MLP neurons of a small language model. Each row is named by its layer, matrix (gate and up: input weights) and neuron, and shows model dimensions 170-340. Each number is 500 + 40 x the weight over its row's rms, rounded and kept within 0 to 999. Numbers have three digits each. A neuron's up and down rows have the sign that makes its largest values positive.
After each neuron's rows is what it responds to, as a language model described it from the Wikipedia text at the highest values.

L6.gate695:546511475501492453437529453510558521538495557544535456575499509421515449451467494475468532509522545507479482480419517414507419461471453471460545501555468457500460493527494575429564484525528398445501544481534482514478448568508474567525596506475541493495516443480573490465488499475542463543443585453442442479556481556579515466581489479467472457586476542466489507587539507497461432468465416457496456431452573485513521573498509502587531521493547489481481494541476506506523549483428457509510552445534474487537589495456
L6.up695:517461498600492509495463552616485410460525517505502499501481458536538537459513533494478476568437469517506534562516512488583522461563451446472508522513463602508546525524488419481455523443497435497543501488468438467462460478535504599505548466570535501513627514546567574530546489516498473462526448483522512494522468416526543521490463472472539542539513570483495497453540421570512527504512532504466486524496490529479521481486537491518493508457483518464543406519530470469554486429563502446500535518497498443462496464532
The token just before a year inside a full date, either the day number after a month or the month after a day, as in "July 19," and "22 August".

L3.gate1093:537519434566522542481468449528511467483430485456484496554410533518558512486548513423528574449477512493452399454415493450496445531542481512524469543500571537533538477559511514398487502493480491435477514531488457440532545471497527561520450502537451483482536456481527507500513495599539481516521553549542500478493527491476528603513496464492457534542516478529511534518506427551522457532547449448415509506529575524545492543458509509568527542537566491473532483521638508517485545528507480550478507511546486483537573493472
L3.up1093:456442545520517480528427502421506471420516429449426465507515490528563435535542495499547510468472479518528466522534532479504503487467455530492489453427513499503426584495494457514465548433445552518500492451426457496452490576526503469511491439541564573450488544533478464537458504427469532535521492483505568462431492542490485457492517491422475570511494535519511474438484510513519513493443375473441444546576487517476476453497459520566517555491501516504483484431459437545503527472500509536489556487517492483432541594570
The first fragment of a word split into several tokens, often names or places, e.g. Vaugh(an), Tro(y), synthe(tic), soc(cer).

L6.gate150:499519546525477483565545477488530530542573480454519529512504498490534455558471479547503466552454525525490483528562505547509437547531463465449524463461531462482506522509546517522478523417471481508464447555441533448508505491376527469515576515524507463535470448499477505473478495607499544490489510430533596490506502454450510460442480442461445493475546538503512562571464509525483506487473535567547539472547553533444471500434511548485509443452492488512471499495495464473551463448570475485503509504465472557492512534503
L6.up150:497512498504465580524508556463485532548495481490509489531466483443519525511475511436456517479474451494440520464442537473397539451559430555474545525486424494521444449530544556504474496487472416509553551402446513551503509492507504504528524473500547565513450467440501468539530466573617496444533469517525472500393509524563472483504470514460460467489516484455564476511462509506539552497472459536488538505376565497497526449474531520506426492496518582540513435556510546574471506451509584500560488453534541501446460520469
Adjectives, or their final word piece, placed before a noun they modify, often after a, the or most, as in general, major, small, unusual, commemor-ative.

L3.gate214:530456455510475555612495551519536471511513508437507515469474457494566445549524512550534500487433610481482491579486567478458514517492529472509473491473527503466571544447559488516511521465571542500484475512491501460481524520484490449518528445508401511593521509426463505561523471411469499469538443444448445513523504505470510488482444419523588508512465509522487498539522569505418431436477496509530506468566510563545493460537473453531504459447512427498521569553483500504545493522492529544573561563430497457509497499458
L3.up214:420518500469491464485500499411475503535451475464489520462585452549541492505495532519549518516510461468454483469522514482557500453468440467499513565502493529462524479573469536520474486528464489446501522501585538533529495497528459427580513488435539458516522556514480538492513519545543546521545484552510541558451461478501561535505529536500557509531462463497472482505508441512492517498530505563477504506466518420533536444518554436495404436481447557501456469498544494550510491544451439388541490511513477532561549489452
Fires on joining words "and", "&", "of" between two noun phrases, often in names, titles and lists, e.g. Black and White, Sasha & John Digweed, part of.

L3.gate707:460518481511533556550505507562524496504487491544469544558489446457480503511469516516522537498465496461475481522469501473499580502501553472531476454539477439485524520550449492587497484500515558537487499501461535527490478577501454507539441475506474546417502452445546379467467501490520472494540464483546485452575441464481484573545445470456485525448466500528481533470432535427438488542557554490461445527529568493495561540478511505492481471561493456482565497478588532493492482541448538481565491506510558423520513500492
L3.up707:512564477520583491490490533510456534454388482526505511466513508501419471558459511436504486513482484429562513487484474493514472541465513509456484491598533488566536544436525552517408505577474499483566559423456507496429548487410493539441486541504552481483529456534558500507445503537520445500475474555536487421437443534547535441492541594452539500526484502420459454492488565546443491519509528501542544488510441527490500494465498471470522551472532488504454508509555524559422517506423440417466392419530482483474528445540
First sub-word pieces of rare proper names, mostly surnames, such as Hou(ellebecq), Gib(son), Kh(o); also LaTeX mathbf before braces.

L4.gate1231:614525543474518436564523508548521458532524523470530474549481516467539514513483452565504514511518518514489511579529537530488471525416496475465497519442526521469542534475464523478549473508482417508543497597503553369531519435412468525479473470455482491472515459381585523540524520581478470477480484457468540516576475462483438522506568538526513491503483509551519567512563451428533474477510561549503504585493502511533392553491548559439424449434480532542462510520542554584462498478485461509484499455471474509520556454497
L4.up1231:471483554436586528551449470591484543458504486482425548484499488517530534488417446494466529478538466506440474507503484418540544532527518542531531526495474517507571495497517488555495446506471433472455445466527502487516450453479522512492522436462573529440480546478496508495516502504484567481475523495542442483494419479529502495504452444410533524480466474550567474503451516519486503463422578526471415517560604432516414469472448596481452447512523509457528508578497499477506483528534538444557578423538395567507483480508
The word and (sometimes or, &) joining two proper names or specific items, e.g. F-111 and A-10, Shady and Interscope, Sabine and Calcasieu.

L4.gate1338:487450448516456538625535516540446483521489437478476471448534536549523529504530544472458558500493568454478474506467528546544486422477431552509488478495521465573517510475504503528454459527414522534436544513491505492478486493530541424502518534437411471485438477472530520491480490521516492556511462466489525477494553449503425508519589480532507556516505467542532540540528541552467493535494556547524584545534541479474517566600478519477457499470589547512509542542552510532513475535566546593526552490510467526528505513455
L4.up1338:489483500597433471561478522479586528528533490457531589464507515529501510460550479475490516524486508533525494508457550539520463462474429453585546498528541504489526439520489517477456552501447463491496535506498535440529483497468475520503515489508516493485537374570488546412532469513505534531552490489507585464532497522450526478571563539493522522464481489491498530444528500614546443472513550508423528533476472539444406495398503512442546536483461494435489586479516543486529511474485547435586552473510525519490489501516
Opening fragments of words split into several tokens, where a suffix must follow, as in dram(atically), inj(uring), sculpt(or), and name pieces like Marg(etic).

L3.gate468:495558579514584543522497497508485451498526468516535448478521505508566450465512504527541477429475520529444516511533453402583563566531490540451562417534498460419524531490542589539515493434489470488526461478525436462569461479522533531498536501525520470538477552460469527503564569495496526468489505464464486505444578499496481447498478558525430454476480522566526474572440527518526467515497455456436522548504478518407469453498419632521518458578532483450553387490422587536512495463496462481494515488511491522415455493526
L3.up468:471523502473516553623436510474479537509504468492534438510558544506545473537508441485492479497496558475502423526491546460476493469459619541437466442487462471546546511521539556466531506460467553469458507539503435454462499476479486528520530545539469480535471499518528543466549509506516466487521540497520513551511513538491443509494528521521526504484551565558471530527506446537437464478470498419528452471520499521465541524528465543508501530520508488552502536498452559513510473496522491464485503500512530489458502474468
Words like married, wife, son in personal-life sections and census text, plus Preceded in succession boxes and to in ranges.

L6.gate1321:513473556559450483489521545548564507444544446451485521520463487478483475446458504549503494430537536439490523449452587492512505474506425504499429471529478502432482518523449509556539473453482426532518551412538557456424489459492532449531541499480501558468531511519501449521539504556515416519519561510568487528518478428438460472461489547477556513527403501518481416478462473483502462573508528464510521500529502634533489515516500530512495484512583496517517475400479482431500469457504540482510517522456499458505561542510
L6.up1321:399440476588507470495525455521522524423486520480514542526479545584482504468479473480504498505509484430538518533417538503553493443523434519505461490515489410490494509514509517512519478456510490494564491526534470511487538516476505458512470557484561451513464526550462455592506556571480478557463539488500540410522534478492470557523522560476469495541513489535504494403526502539462426503426528508466570504521546533482479490429516492534490545528559484491450474497517408462535525503530448496539511477482548509429535554483
Early sub-word pieces of names and headings, such as Kar(un), P-ar(adol), P-er(formance) or Ad(rienne), plus the word "first" in "first time" or "first floor".

L3.gate646:450474435476517487516453521499481513487514554531600500478498443513486532535448563536501482483517480523515420473541498513532525508567444533478512534460459438506519485538519571479507440485469447486492513564525499535489477519517460559499469465460476480480578440554461539621433489475521539471554548451547448478520388516492476469546469506506521453439507511518453488485544487504491494498527499422471600466475512481479471468536462551534531535491504499431462493501549572449469521463512514510546545530546491574523451491470
L3.up646:568481511467605494452504492470547490452562515464442512577450426465524430526443431462467499481493486472458565445533471422433427516551471498446498521495489517516468508477539466498501468579544468510511418443493500490494470525550493571528459547494494528544420534506460530471458486521426523531491527545577469472429508484565570463480493460492538477500497477517524512499547477504602502547482504526530504447504505492500496510497481448583470486521491499476562487514460468466558499566465481582448511518508425524441539460490
Middle or closing parts of date expressions after in/on, chiefly month names, day numbers and years, as in "On 20 December", "October 15,", "In 1937".

L4.gate662:472523473495507458485483501516549523456506561485501516464611516541447534462437524519508475488527499478505513498541405431517410467518516491466424489474522505486567498471435461543533393455475533467489445498473407518513564488400505561500501517447447528494506542508561457465470502521475496510475494538504504467472519505520512474514476556488528539576495462532512463475489439460496500449502485537516507588477481555509514594506468568458458503520473471483521502530496501524459529551388432506551467510469525518484457470567
L4.up662:509413580428499534488494539492510522531534478535423518463474485475499450538496486470496534495598451546517558501574490522505529514484417481522505537527482516456507540452475470441505504508430466488456479521506491522473545508503593500484500520540532463489492489552468512473482474539442488463507435533511549531518532488556537483521487471515469483450474409558491476513510457569571585473492507501501455517462508475592503540518424449501542563515521458517497447540467517467442451520468446578485534479501529509537579505488
Tokens inside multi-part proper names, mostly the second name or a surname's first fragment, e.g. Angela Kin(sey), Peggy Frank, Georgios G(iakoumakis).

L6.gate806:508477412508465553471525505416547516509525475575410458455513484514508499558556535458458534476498460485536537455460460477495563467497445545505557542500478515504476499515508466427524453465431570458597468520445564523505491402501536576511490473515505528449462474447525517517585473496471502526519505476606468450528481538508549462487556501528485543473530517546475482498471434414502463536443485452521468497541531501551512576535534502492471515522457481539506537540489471413503447476451615550419529535520546518576455466511
L6.up806:590465456469540480497512474507535440499513478436466500436561581513497475488463495536443521493506504537560528478434532472483514509492536448518449586535387519462522562500519402449509423487401524468522429434514555485450466510518578522521510533489428476519501430515498462485537512471547481475488411550580431432506440515499561468496522460472437523470474500524523443481527488480506513500440555460511504541461490490584518577511528521484471526518479498514526542536511528476491440490477581593467529511527506523544446451476
Tokens immediately before a base-form verb: infinitive to, modals (would, can, will), not or n't after did/could, also after modals, e.g. "bid to crush".

L3.gate248:537514524445491516427469592497490486478514509552497445497553454425510446462533512523516496627479487480450382552539445463529509566469554499488528501508583529517514518474507546467467480469469499494452551517501461542540482506454482486485412457535552415544499526460484463481509463450552538503544420450544491478533618525577522474526549474503505491468519490481476488478499518515460580444489563496489524461526510504460574519478510485473526519504440507437503502478519495486507530514441544495501511527414488537498427481499
L3.up248:472482466504596495540495476498544489490576502527490548520481546502512575582481470519557526512476582505507585486475522470498502539488528522499480516531501594475537498483417493551511476496580477522496560501503492455407481531535470538522504504491545521491510564471502505461525459506470449536504475527580534562472520444539580474513425486458521509564494481518502469559461496479484443512547471583479536461570524519468508467483479511497506543536559484435461407473506437455512547510472509484546532481525489479551480540454
Month names opening a date, mostly in tables, release lists and headings (September 24, 2019; JP: February 1), plus scattered unrelated words.

L6.gate1341:456436425537521476504535456494485547509470533483498522548481519526491470501511544506493472470512501484512501524469506495483511518570540559506512490541622477448482553552488467510455445548453520491416485420501493487503454507502508525482582472522461478466526439459486498540502522519502450528597540535558527540518535548558491465443475464521547472483462480467492536468553507496440443456524520560446485530585549485518430481490517577480424471501502455513497483463554534536460450512498547458460420439467509540546490515495
L6.up1341:518470552487490565462514557497524438560479559497503503521514489484538459488526497549546490538581470560523455494508430460522513553558528535481496438599501549467538493482480475543586458451552504500463455493496503374471484509493447569486536497530477485484619528454498594549531549504434547548523481477498472508535516442481467515513496507513474500448445451491479536457466519447445528440514487501535448566603470547427494465533434496475437536528550424472479535436533500487511499541506520499437490518414472436505493557475
Coordinating words such as and, &, or that join names in lists of people, groups or titles, as in Chris Hafner and Kevin Richardson.

L3.gate1106:501505473543520504531510482531505440493532517478482545505485507526569491527482501522516498541530434515479557487460514490431527523523482534477548419503580478469498566522410526488475501432462473528490497548532504461513511541424502537557482500521476526574482504469508491437529530454417523429493477451496510506518515513487484535542595522534519478509492513542535517453531558573480480460448603514526484554507453574506472431424558503560504425507495510496554518519485483505482495462468515523472464427447554515490513615471
L3.up1106:413451557566634518439507552544525523485539513434479545531513542509486540562520509520539498483529473565504526452504493496519486546497377530562521506489556538459525511489442512478564470487556521445487425474535485444507448546449567465490453517429578524473536554481511423432453545481424551495493460488542527440520555508522526453476497506532481467486466449448528471491455520533518488443443555437502517531527467504498562513502544487486448534509432502446526494528488501424486455519490533560459448442483551524467416542508
Short capitalized or lowercase opening fragments of a longer word, often names or prefixes, such as Ad(albert), Ch(ancery), Un(terweger), Dis(section), ad(miral).

L6.gate313:471483452527492445448529526583504563525552528520527499554471460515528497516567472502458501482480500476474514504459533497526554501569517507479484521413469387542488500491484528480527475499510572494553479530512493525530457501464403459566535440520508522501529482448468502433553469467478511468496488509494508432484469417455548402506478530478537491517423475453577464529527482477584517471424559592543535540549525555514485500523525482531528512455510464524519505424480463473469514502430514473452537499441521500464524542523
L6.up313:439542524503490506478469454453524492457550464481446474565489442518574434466519501514533520463565450507431589502493564558508485532488586530531515500529488473486442534483480542458528448479575488519495480437473485453544543523486437403561455489498478541516469458459443469500487455499531502484611520537558481508511506448440558423507563485511485439555493512480564460478503502559553429449458471560514495508460537523456511549508483519565457516510505553489465441503550472508594540496527453505457579445523477524470397504538
Nouns for places, institutions or infrastructure, often ending a proper name or following "the", such as city, railway, Reservoir, Town, Pier.

L6.gate320:556532579502530453480534487423588529524461539506481474463541575552455457396522482472511520507460449468581556568466456522488485513449498477543450488499477506536530474552464534486528564534475509555508462551468482442543509552516460460461468521460513461466484516526543495465551488518497522463518533421478583532519509472534517500525536537493500474510497541533458533518543484499491495524526511462509498466474465527528535502482462388415522494495475474435548532421420503482510481515530495482550512489543457460522562493559
L6.up320:533527504559536552524463497523525530553437482522479521495538523490492477469572527496427518469448526544444566496495437451568445490394495484509491554473492476498493583467575516471490582468547522506539557487513573465496521440516478546542548540514475540496507570508497457431511503476539510454568531584511419564520506473473561447475579524476468492497433492497526520524505489529566595498444482495487533431419525466591549499506458468489560563492490538488532462520498538521473506456452466555519503480437544497528522537487
First or middle word pieces of proper names in sports, election and list texts, such as W(ok)ing, Dund(alk), Islam(abad), plus stray was/were.

L4.gate208:558491501549539616565517538537575512555502556512513499572464536442492453507498568445562428489566473488420520513508489531551515483517445532559565439493484542492493501513450546492439540496550512474494446500521562418525466585475467512516437465459520532519487467446486557433550514520474522462507562464540479505522492429496479536558470496455408472505490472464398462539458449530482500457505481435521455472518493567429458506486450501448505532551488466473528561531519495525465504520454504519516577455475496478415493522502
L4.up208:488526483511528459525489471484530479495482492521481498394504406496533542502469519495496510472485500634480460497410520446445541551541496499501572574507510548584528478505479583484548514464551498434431515490475443447456519511447486496503490540452496499517508515465527494515519513453521504460510508520540497436479443589453453440542512490469526537539505469480545498536508490505516580455501495557485480465522516490530442544475404537479429528486481471466498569520537462458444455469458545414492532488557514530423476548500
The first capitalized piece of a word partway through a multi-word proper name or title, such as Inniskilling Fusiliers, Virtual Console, Chancery Lane.

L6.gate1323:443434526536527562508507514521483465483494530520573514468439506510532552537501512483504476498469531529424485508462536524438464525540468477430516506489540489534486516498481520483495608500509486518473463510529529589504537455470531556540526537484515545462500409576562529500562470504541536500540514508542457547417491524537458480430456529482494528542470411471479482453483512516502494481402498557494575511423484516571520538518473451494488538497551432537556520485525414575530408429484539485505559473410493462518519498446
L6.up1323:495429521489495554476547501594478518504507528501511551560509480421505505501523496530453497505520509492499489459470483452493537568473444562469445492484492553561467541499485489421442532544545496618496425502490447544445494536476494531542547631544454495429509369574495511499476470592565422502454459575500465489469536436418541439521536539519552486518433535490511624508517558494461549464439462543487525474473434557511489489470498573612484547570504578524485531523492489539458501524494531579513517505487564485518499488489
Column separators (pipes, semicolons) after later column names in table header rows, e.g. "| Votes |", "Peak position |", "Sales;".

L6.gate133:470470493516532487548506557525466485442426458515516559447533534500558475507453496501484561486470471472562477469564568522486533501495509473457472505483514449488462521543494514522499448493454451536492495491523480502457452491481524507569520458542458564449446554494479463458500577511592470549463520527472483507557530486554486506585540442492504543431520474552456558477484522538480574535491530429552526488491557501424615479487425590419552451474472486575505452548460470538463445513532505500529562494497461447512521526507
L6.up133:482494528476481579415531506516521494519473479506490516509411444466573399509448478472524548472552450485529472479448459525470548532442464487498470498477511468567550538515548533507528448549499531500522434539522416534517551481506509537508483496471472506525521490475439492457506487502544519484380502477501443564485450505453535538575595447484453477518510467580418511498487517514474539508500457496463432515473512473505563496536479472461563512464513528504494539497536494506426478543479492576450523508547481488504538451505
Prepositions a preceding word requires before its object, like exempt from, compliant with, violation of, plus became/becoming in biographies.

L3.gate1236:472464452574390467540541609569444467549415466528513592428466479470524503467460479493531476513453492447539491543536533505522552487492456560471546524464521478506532508451486451479444571542428563490477551560520466527447544553615550507501523473444530557506527441464534525471451401514489496481493556477526424506505500489498454426510538517510472442511508542498487434515461535525557518513462474490505485514475446507472457516450512520516504579507440523508450563586502481439493493448567521469453437546409506486478491489477
L3.up1236:432487497411510486487546456513438501552529515520529450489444528514588498448442468498503489455477480541504444424481506590524519522495508441493478495530496455516502513523481497487490546410497463542537507512541504477542480520468488528499517508561481488474525545511468485516444529539476474483517525462433492416516447522523453482498577471491491495464533633506498559518511521505481483514471486563484515520509515499483527515445509531452447437559519502545536544511504480534533541562570518556500449451550523501518528459490
Mostly "with" after relationship words (partnership, collaboration, associated, contend), also "on" (influence on), object "it", and table separators.

L3.gate296:501466491532480530505491435586445491492414486504570533428515546516509476468552493545507470482519539488560464506479589548496485469481490515481524494466486473488511467432528448483462522504513495516489498531448452506521495464544553479444543482610488513510507456481488425533518533520486461515515444535507508431524488534467437472487451527474501513400487539542479502518493463544502486551442504553528514479513392468537554477491466482478586593527555516464492466511554469549446434524523545515490492537466438521535488486505
L3.up296:507442408479526530453488465437498519486500532457452519448513513478533486494541566457520532496522542484497591497539470505431523532583509539477591520418438527514482568496513496525515558520549540419479478499499476541478484514528501555528465472542498529457444481483478521529563502517538510466453476496526497561554522538447492490453546524493399551521539575470524467454509465494554511505473564579518533596496505530513490497547508469497524465518437453535547496496561446502504456500468469564537602544480575593437496506550
The pipe character closing a cell in Wikipedia markdown tables, mostly in headers and rows of sports, election or list tables, e.g. Total |, Bronze |, GD |.

L6.gate733:475532513485537466492492560453519453459531483594539482552558398528440553518535478515508499526529491494515479451530510475443500517567548592501581436459432491526438541487501490542469429501484490446478482575503505558531513537503420473528493430531478530489455522456479518511556465509517475487509505490514518505483515507519488499527485469519534448554461467473432440524477443559566457572535467499494533534449525537456490551450462488510462543486483527474546529448558434480457505489482484478596482447457476516500486467476
L6.up733:505504467463414521465443504478463487541540507535524420535460497514499525486463490532495553501505474472535533524477482491424523516532417461464520547484530509515505490544529442533573463480460527496535504486500606503519517521512544496567501500482502446519479422487511525517461466515504533486528487560522513595481556471504522531516548440477560470520583484474525558450519525453530564448548478513597538513481446519495510550531503503505462511490552502497463462506456531492561491479467379427442477424434473593516442475463
Month names opening a date, usually before a day number, after "on", a table pipe or list dash, e.g. June 8, October 10.

L6.gate1254:494477564450483487509478497477503420566471459518451483552431525506465487497491462496487461502464536525491434502464425588551560518474510523521481467593473500510450490489413484542510489476575493520492581536476618522480524402484503518586499539431459506509483520462473438401538492552545524547460459497555444475513594581510518420563554523524458519538495560475542573495540482474556460507473492537508473519540536472461492482556507497517486518455538530519524501519448444501460469538504538568408444474467515517507482535486
L6.up1254:498538533478434510539474467483540535508505504487517512467518578496522538470523415521485548493535528604536507459471536540490484554453458460558515463491436508496466492541470505477561453529488551484503475508446531501516514480490486482445477486474424427457441534511545471479455500415486527505496484498506512522487505479457520518537494473530392527479522542536514480466476544563533513491472509554546542500498547488503507457510492518474569495455471501478487473533460515481538556548459469459492581479539514515474528552515
First word-piece of capitalized proper nouns mid-sentence, often after in, of, and, e.g. Manhatt(an), Bell(ini), Emer(y).

L4.gate1007:478526494532435482519539518506505491486503463501553544437532478529510520462448496437513500509495484477532430455496482499493527530503498516513565464466520485499440495438562501507500464487506496481574562482528485508528513397476546480523544455575546453453503474525434504471505524491490391406492504467488467516466533439490459499428541546469483517522505537537432472517482454535510542541499452473400559533521454493493564443505532515402501472500470445507532476488449495532544431483493504528508529538482447543448496530544
L4.up1007:446511415567429484515501511460548561520524487500482537464521467542484479474553496412567487491512449551454428523530511477521584484440531523565445498506513492518508480452468520483544403502468497496491534503471494507486536424530550507516505480547556463465482455488449529513518532470497455458496447516600469488423579523447450469491482551555511485430505464560462476557463527486537557531473514552436561550550417513523540456543492524416450522489548453513519519490448454601543452557545448568496504502494511569453513584505
The pipe character dividing cells in Wikipedia markdown tables, usually right after a number or entry, e.g. vote counts, track lengths, sports stats.

L6.gate1318:518463450538546527508503559464535491435505504520526545499531500498510480532484513486521542510530458554504491471500536420475575479442487509502492530544481492437517481575466471483491518508488530523592527442464507526508516541471482493480462511460559522568592454474506490460501457549517473504452529492500520480532583420587512525492508532568458471504501568500522497527519463540563485502500498502543480506468493494496554603473503541450562523408530460496575525469504529474506443435483450473529491455460452495455464372494
L6.up1318:487514522585511523570432487582523510463542498457541494492538537550447506548570467464456472523550481511552502500470523521484534543595515524477552500519543505495562451453446471576457477487349508443446527468492407505529465487480430517471465480473516513485547531524552469556502485538563607459509530517544426464526505495507467486531505550496505396509526573528492505443563505465524543503517504510477560496489483555505537484426478488476545463504456529456578474534556557498490505533449441478520562571528523551483492473513
Male family-relation nouns, mostly after a possessive like his or her (her son, his brother, His father), plus God, and weaker scattered hits on name pieces and he.

L4.gate485:562486497545511431487492486492511528535543516493491495452499492451500506530571466516483461458425500552451481512534462523462511448473491559502483543457484491523489556545517556472475463466498523448494468466548496488441505493489541516517432496474508545596539560438469509464455557534487522520519504445418568528522558474544466408486483540513522521498474542456483464506486538502489535515522498531483553428549487528462556515480433538443420486517492444508507438414486547524528501500469465512521525393455459432465524424516
L4.up485:564534485541542418417544538531420486581442428451519493411526473519514492527514453529576495454550455519481454528441462461437496498468501503522441459510487494501481617493503520543504509509485509497493471582595522461448431559508509527562523523583453503560572514485497565507490531528541549481533473513555483494551538490533481518536455538538492594492520464480514588432546539528501548437481497484533510409479496476556493519489437440449465587505513502533463560494497487613476492471524555566492530532524514462524532443480
Connectors like and, to, &, or a dash right after the first number of a range, e.g. from 21 to 24, between 1931 and 1935, 70,000 – 100,000.

L3.gate1021:479516569486503524475460491564527519495524577540441545547521541522520524440524535449502499473483439519460495530496541605450491557492456495496497463483531534572503532472549505484518490543496472467554535566495529495530485610483481482557496562511508555512542515518510535477485432548507458502522516428517411453463424544517505481536551558448441478519487543492478528534439480507461477553541512442464464408486520505464463548516506448481472531551491464509490585439416502378461425491486500497473539526519455482478508463508
L3.up1021:509419474489598478588564540448441438510446467528478535406405472548464490517482494518494475526508544518472532481542582505458527486475509496506585484454589496479442464553531515537539488508585396504491467496576508518532536557475535506434501519520410478500514530529528520480545543483501515521503481475500473526569395504425470534406481498540522569495524458572510536519502540428540471502474503535457512506514483526473552523472573516472546497477543487480442579522597546492519489556500525513561413517480524477544435505509
The word "to" right after a verb or adjective, as infinitive marker or direction (wants to, agreed to, moved to), plus verb endings -s/-es (loves, accepts).

L3.gate397:547455496377498508465440542513483536536450525540467506543568533506441462553522472533411499524502545491520595465540490488407346480508474484527520485472525463502530465463465523471475531537496501445470496491513508444485522504499493513506452451432479534515492488462514485525468509503533492507537500461531518485525536587553482420527507527554454468459512532501481481514524487481555515424477580494492534513545527448533465641486512498488549555571561585477427533494539551457525484562449484535508498562546464564519504496499
L3.up397:481441578482475504415482524481551502532511500493471466401536484453553459534533532478515492527548464452509505459531476439489514504529458521505548459481536455444491550571532504411447514561491496567504367430444523537558520481457450491536498530487502432559508550542458512537473520478449536494515538516464470483443477576504499423495471519507475471488518510473470486484423466453523489498464558527548508578523475482492478470515503514570440498501534488520499571541511566550488548479456514521521513458459488461527494450547
Word pieces inside multiword proper names, such as the second word of institutions or the opening piece of a surname: Sydney Harbour, Athletic Club, Mac Davis.

L4.gate168:477417492497536523513573445500532523501446505535456559441478497549509485520490561471517479501540459526448571517533448503499480436535558560472489564479535509518535489466481508499497470547403492538544452498517516534476553495450469524516521558509481491417517453466511522494517474489503534399437443492442508462558443548456463504511529495482560526515464527543473570472428459438498544488479564523550499459512501501474510503485463478514498564495492396548493494525478464517478463489550516568479589523547524504534582478438
L4.up168:498497461586503428542510545567439549501438518506512536512554488519481461554471578522469503494530559527515498541496548473565511546483548574499570528571540476506580546517493479578516439523497541479488526486498549489561518528531457518497533471581497559534532513544535526506476489545474450449473536492420452461580537433482511468515462529434515578543489489426469465524454493498438547472497530540473529474481495461463501494544606561491473503493450495472442575532470461425454505486557596457470478449531546441470433503483
The word "to" after a verb or noun in narrative prose, either as a preposition (sold it to, made it to) or infinitive marker (to supply, to distinguish); occasionally "for" or "by".